Weights of a small GPT-style language model, trained from scratch on English Wikipedia.
Size: 11 layers, width 576, 9 heads of 64, 57.3M parameters.
Architecture: LayerNorm before each block, biases.
Training: a variant of Muon for these matrices, 709M tokens, 10822 steps.
MLP neurons of a small language model. Each row is named by its layer, matrix (up: input weights) and neuron, and shows model dimensions 0-191. Each number is 500 + 25 x the weight over its row's rms, rounded and kept within 0 to 999. Numbers have three digits each.
After each neuron's rows, "fires on" lists the tokens most often at its 100 highest values on Wikipedia text that the model never trained on. A number after a token or word is its count.

L4.up2139:486529515510502499516523483516528481492499477497492472445477521480514459545545489489525460497496456532480491520519533496495512530481484500483516515520480488525525454431487469499564474488489490486515430502490473532505505484437473523519487470489505525492520504486501515528495502515489484486510520487541512488494501528485479479513489425481558490493508487510447530496523502501520484518505507474487499485464473478510475466502501515496516509435505543453524531475500491492465515493532508502504516547518499522473477499439526502444555500507462506487454475476494488501503535500511516515
fires on: ";" 35, "\n\n" 13, " m" 10, "\n" 8, "CC" 4

L7.up2236:500482492504488504497529452537483534465525514482545497528502503530482525522484507488503546463577464516479492470491502507516466533536488470499465529489514443492490494481498551508506513516486493517511477521500513468451505496479505478411487546504512488487489483519507500463460453470525467481500526532493511496437515541468531511497488495489472533524544506503551483512518470439501472488515493486466508475507520498500479484500495493489494471547442471501476470545491463530454533466522485469516501525475530494473492461476438501484453493499506438524524497515473495466528482517513494504
fires on: " | " 82, ":" 5, " | H" 5

L4.up732:485457496503521451520522508513502495483460470495515503453537513498503495498495502521470474492449461508470474556496496485487496530529571525511515495449533514502495524488505497541497524512509560563536513495495486521492484435475481518494526481459513520508484512530558525499498493468549526539478519475542488538535501546466522480529480504461482518513544508517483531473499516494472479525484466550495511496484436516486528500526493477516513479504475518483513532486482526452489503503507489502472531522543483502495534482493455506492489524511489497479525504456481499521494496476500508492
fires on: "\n\n" 45, ", and" 19, "\"" 11, ", as" 5, ", but" 4, " and" 4

L4.up922:497491479486482471500485505491492497538458499478495485455520551471506460445510498533484467495570521582544476487507504512482516477496518467467502517508481465458505507487511529511514521470495490509499525496474479521473507494503518520485529484477509508467515454551501491493505500481483494517533524513521520494452530545442503484506448469454491502488446515513506497511451502513450496469466480506495469527526511461505499533557498471490493492477510485542492483511506566527432482514516472485502533521513542534469478519474478478485482510514520485501461523492502486511489533527509499508
fires on: "\n\n" 51, " of" 7, " (" 4

L4.up505:462512514480460513472539512454536559545465475514547486476529490451520463521482509529452502508511463511534473536440520535550466537493509500535490468518457464467505459500543531509515500470499512493555496473486477521522499513498490511516525510488493483488492501517508499496513502482560503496507552494530504513520511521488510485497519502502496474493483494488473560485496543523471485498496530504455519506497485518476500529513514490485521536517517548484521509492468482485487516482499485520510521474504503510473465483499497489494508538491484535495542509491531461540508446518507532514
fires on: "\n\n" 34, "O" 7, ";" 6, " by" 5, "\n" 4

L4.up1345:505489503531488475513511448512499478498525524452480504455573508487525464517514499490506502511465488523509463489482554461497530456475482482532511514489512555564511520480503504496524465498495501450473475490530523507428513550500490558485465482503492510505504575454507518514514514508470486474497476488496466558500459502478492510552526494541533477484500545471449550530519505534518479512511482502497501483489514524472478462499504504513511487506441509475482529432536472475530494511528513462492513515485527479485465488536457494490505500491514505492518498468513541492477532489467487496
fires on: "\n\n" 25, ";" 19, "010" 4, " / " 4

L4.up960:494504516541520465455484511536523512480512514515474519503500488519523536479552500507502547487485452524456498467481455544529488541537517516515519479480478523482514527505520474519513557535490511540540522493500482527486492448527535495487504501464489521518485510519516503483511512502535487521519486480499473486484528518498504506494524526495482501486535481485531479505488537509537512516517529479470524519481508496504506479459472531517530492491548504500479498460527531538492488479528533489416524487516516468510452463531501522488523476554527496520495528482442508550457504521509467518
fires on: "." 22, ":" 16, " until" 10, ";" 9, "C." 4, " where" 4

L7.up132:502462518475500499499538505526490511515467487500520505524479498489499490505494516515487488466483508518494505523488543516524523491511476468518460466508491513493493472496533569494509502468536506523505499486531528481459499488501533498486463507484467520484472477509496510490510458513512474528518483466532487504572466524494498535436494488492496488528481531530523490511551503490497502528517472483477490491469530500485506448525516461486538500459457497503505486483484486550468507430501499486483543513522533440495492529501529529494486547515480469471459488509457531495521442506488493502
fires on: "–" 44, " | " 13

L4.up2232:498504483512477513524532516521529536463501506490459528521548505476478433499484549481507460500498498524550482487486496563487488462438537531560517464480501509506503477567507494483523488483482481501511535525491530487487491516523481529498489462449510535489505511490494504515508476517498501478478490486523518570517491532493541552469496501496504500497460465527480560524533522521500473535505505496520538518490478499461492499523486428551520510512498505531490520521514486503476522507463514490506503516520470501476534498486474538505547478533472545473480512481512507539487527436477522456
fires on: "\n" 20, "\n\n" 12, " that" 9, "000" 8, " wrote" 5, "001" 5

L4.up1532:523504522450525477486462527498472448465485482452510475505475453506497453519466474532489534503559474479512527541500515516506486456507539483506508578503484476552475530496504477502492498467475518502488504495500515485492445498506502536500476515474536507486491463501502512453501522520456519522500491501517489526481527516457499467470488493496516479522466452527478509462470491479502513494484483513545486483518452472512497499513509455479471481493532541515499502474509517489549470508508533559492509574487487541536475504493487538508451529478513481506517554508513497480554558519503466507
fires on: "'" 20, "." 18, "\n" 15, ":" 10, ";" 5

L4.up758:493486531498535513485484503540513507487496507522496498480518511481513495469491515530465516463528489490475532558483534553494543490454517459460481508468516507506564533510491490477515510546478481524514529531503496545503475487496485462501507489472523506462541523500447515452512482526504471547529490485480507491501492493501501507475495504493532503523517478474491477450491487479462506512489561530475514519522523492479499459476501488531488487476543509495506490479508479503507510530474520479513507455484488555474472545488496535515466594506492472513517532505510492506494500456479543526
fires on: "\n\n" 41, "\n" 27

L4.up1751:538501491518544514502523508565524529515480519499471500497525506543488563535526481487480524505491462487466498429497451502541490441495492501525483540440488492504488531440523479498497505511480503538522564475483515514531503493520531513474512513435519520544494500493487493516550561476486478482469535502500495505520510458504466459470523491478463481452530526471509496479459529527503497516476507511493473503504475482520526508504485539466537504478516509457511472503504482530521436513521502499443483431543549465484505468516517504523513470504517498530466489514457524470469531468511482508
fires on: "\n" 22, "." 17, ";" 7, " |" 7, ", as" 5

L7.up1516:476480496485498473499527507488517470529487508532502491481457460490523514494474482470487535517493563499507509473494520554490492515524453493491479511443462475508494524480496509470498507477551478473471489499495509502525522470509502482475489514509487498549484502497502501551526469479481517518515480489476492526465527497517471513519473518494516540517562483499546467529514501437523505479523506469518504474506516436500527522521473515495483476525534560497519486498492548534530510499501480499513498516489521547482464521487493515485465500499551520528522455502502539450503539524505505485
fires on: " | " 44, " |" 8, "all" 7, "," 5

L4.up943:505463512492531490495481561534507484495513533530522487523522497476501485451492471502519505495503502528500526544519519501515506437518514508502494479479456486496498514492539522488513563508511476505443547504484474510530504510515492523526515498478552491509501522505535546525509555509475520486505522487471515524483523511538520493494528514513519496483516485519515515495492505539493548525474483542543518479485495553464535495538435542478440472537511441492499503527469496448484495513521452477510514502495470535485520521506501492495513503516528499463508516504488471464492562448496521517
fires on: "\"" 26, "." 9, " June " 6, "ary" 5, "20" 5

L4.up82:498528492519530505476486485469528494476462525505483518515494550474529466540501492492477520512531445485471466465504508494512517472491491477535530497507499506487502486504509462536467513540507522508492519495485484488499502473475508489501485495527512472486517496503525522487525499457520482476482530537506508527506501493470501528490461484465528483452511512507486543495520489507478476512476548507509485476503488479500498498507496501469523522475515509500492495514464507490479528487496534532525539510470471535505498533457495517497514481502520537485522486566512533548522508465520497506
fires on: "1" 22, "i (" 13, ";" 10, " (" 8, " (born " 4

L4.up168:511527505505500511540480505513520475504462506506503469532463519492502474513485504501540489469510519539492506526481511520489471527474467449493522451519494498524514483457527516509571497506516545520488477483479484501479536463451491515507522486453481519489499532511483506494472476480551485518482462481515502488492485538492468503496470470501472464518488521477435520502512489525541493492515555484485474510453481498484468510510548474498500547521500538497529522484498479475471544500465467498429493464512499536443504522476474494523510536514495523486465503484550497514524424476484522489
fires on: "-" 32, "\n" 21, ")" 7, " in" 6, "L" 4

L4.up1058:468492483495537508500444523473485494489529520493485511452508533486472461456503512504499539529524496479513527503486507515527488467481486475491534519485501525532523524468480484467478518489475511548460512474490496483505514501463505534477488563515470511504504476474474470519491473488469502478499490503521504507517502482487458507459484500512523526497494503527527484498514525467502528483526518465525504514486451469501522525512511510517535515494523519498516502458469522492480491542522501531468501487497503489494557484459488516509527511549547475498501534500455486554481537502501483498
fires on: "i (" 27, "a (" 8, ") (" 8, "-" 7, "/" 7, "=" 5

L4.up2132:478519482495506505494489463515441478501451511537490522475529534441510471430498497507537429516563521522504519545495517472518509470513515470461486459460485504453489477465497530543480488505488463538514512500492492524477515533447497494463502493497511486501504508510502488489503460450520513488519502496469480491444522493476485506483499491481480538523520530499465465467528549444457490492526506526495492507473513535482542527557468474516438498520502537520521510515455515500480487515451503521531507549508467509523496546473470487484452503535517495501494471486519501502500507516511496518
fires on: "\n\n" 46, "=" 11, ": " 6

L4.up2198:514500516493490526455527523521491516495508496501489494518485521532502488485530512499521464506471470476461501489504485530523519525532531504491512482497476495453507513469493513493491547522521515453525504526474538492485487452502489509479501526488515451499483524474490500547474492435531479500505478478466499518465519500547527505559488462501483489497489511475522512489494470507515547507484488492483523519468459527508543516492506504497510466489509502518536522505518509519512459480531529464476508474539524466515520454501497494530479474486495499482480522482457497500486523470425482488
fires on: ", and" 20, " | — |" 7, ", which" 7, ", and the" 6, " and" 5, " that" 5

L4.up1519:463517497504505455484505501509496498518524518482544521491506466498468512506513506491541462462516465540539515508471509490510499500522523463491490489467502522541502505459463525480492495506488476475506461488467512480450462501455486474489474505456511489487499491491489529467464487497507507517506525511450435508516499482481522535534456530532554492479539515448461490482519494511475513523498486528470526492488508498550496500527514511504521494494500503555473456519503515490469467516506501504494524534491480508499495458505511514499485516538509483503517486479526522473485528486521497519
fires on: "\n\n" 46, "- " 5, " end" 4

L4.up1476:483504513507485531484447509514527517488471458530520492469544511493451487495501527495495513486496505537483475506516443520506549476490505489507522471487495534525480531495499503455486538465518535466485508490467487462514512477509540471478491537501515511539487519522536486528484510478509484503532488525543447549507480532481515511499504523514523480512507470492502464469540543508536524464509473483523495492479556500502515549480492491501518478505471510502501514478528525530490435472547480527479493524462515511455524479501511493490500442544495502468450499518495503498501512486492579460
fires on: "-" 72, "\"" 14

L4.up980:490484509487482467456496512506540501497509503499494493531492472528550519522540508511501520517497490499522469506467502509521523494555493510467514481534521499518467513468507493488490523512463546516512550508543495475518496465472519484493512501506502493487480498538522500495505529522530530517481534506469498482518476509470468487499507518485481519463532526509522464516522506494516486570549492503514490479488470510525510484474518512501528481468523529483526489475432529522512475469527520491481529485478493517500482448485447489466531493522511470492504464513452527524515468498523499480
fires on: "." 47, ":" 8, "s." 6, "er." 4

L4.up2283:523483486496471522456462521520474468503521556537505510472522482509483507496516444464482545494479501511538500522518501502448487524479492504504482493500498487529523499485445518534477546466472501509507525467491468502489515478503455491460545505500496484500487480520520521541508502497528533461504535524509527521466524493483497486496479518460483514570513491459537498494487527540497514493490519474500494544525455491499514519516512477464500502487529505562483492548456511460454489515476483507495500540483476549484513469484501476523501492503513484477489516544480493538531501479506519530
fires on: "." 18, "ate" 10, "ise" 9, "ade" 7, "ary" 6, " Sydney" 5

L4.up1103:498497510496516491512466469507461487534480537477504496493501533519516490487481504527436500491529499497516491535520510481519497465518485482511517477510453452468531479490508520490522610537494505468495487517521462513438505476444491470487526519438506515482481461487503518456498487454546481488484470509487530481511477516493484523530490497501474502500513573511508494540513476557503496487555498507500507476478476488457457468505482520520482480486473501471474463546513460489488473516525521473464494504515498541487519514504519468489492504469474503515500531484510509468549476482495486482
fires on: " | " 36, ") | " 22, " | ." 8, "." 5, "/s" 4

L4.up1563:491479533537482514508530455544489490528519522483464471463519520507456439525554533530505508502480481530536446495481498528536512525473538469478500498493556508449477516472505491516538510503496478518525469506487527521490479516506507485486542524500502560466503532487476547507536495468537477492475477532510508529508508475496547516507506543507500534473506488500512513495508542492489485531509508511500458472507545511510542523544506485549549560488513523491481474488528495460498448486504481530431477521552464455520444485514456539506518487517523488489495514490473496527474493501502462507
fires on: " for" 25, " (" 13, " for the" 5, " (R" 5, " from the" 5, " against" 4

L4.up1634:489475478490481541500524502478501497526431466471521507488546521490483536525506510502516500515483508495476496497494470474557522519482525508517484483477506505529477494496521496499487495489512527479492503492515520490494483493498526525504505521523481515516475490519506543509467468447529438562485517509561499541483507496529467505490481451504533531524484516498550513513481490474517516487482491515526482488473454480562514491499530478477517505527504509484497489500522510495469453512522481565476497486489486461496520500495515520542463482486495459459516498493457470487528496444493487446
fires on: "-" 28, "===" 21, "/" 5, " ===" 4, "\"." 4, " (" 4

L4.up2130:519548510499494470498475513466509526512498475509449448489467525516515518465504524504481501509506514504553523480521502463487510516505446470497424515507496487509502534515478494500496489491451504526485487519525497488479563487516511472515508500491497513460551477474542461491488471474490512466490529509501504450541494513520509537509491516477493477510502501532464492480503527489471467533520580498439488493473492515551515449471488513481469470522485482490509454508486504511497525488475452462486485505517521476504463499462490496511552511459475524484492477508510525584503492487486520504
fires on: ":" 17, ", " 15, "As" 6, "N" 4, " do" 4, " in" 4

L4.up1939:545514557483546524476523500513520488499451499474523522507546499523480539490505513500539500532488447511474485477503467500508518531507496474476519512502510525469510520498460557500478509481494552513470555514506503508552480512528477477478494510461497497517499510530483481533535520501523520518550545465531489520489496451490463487476500507470501476523524484553513507470484493488530487509498509544532456505443461461519497509530514483523548513471485494434529515494547486511470485495528506486464513512519495455545464474500473512495510532523500489503464531529429516482477505457497512523
fires on: "." 49, ", and" 11, ", and the" 5, ";" 4, "\"." 4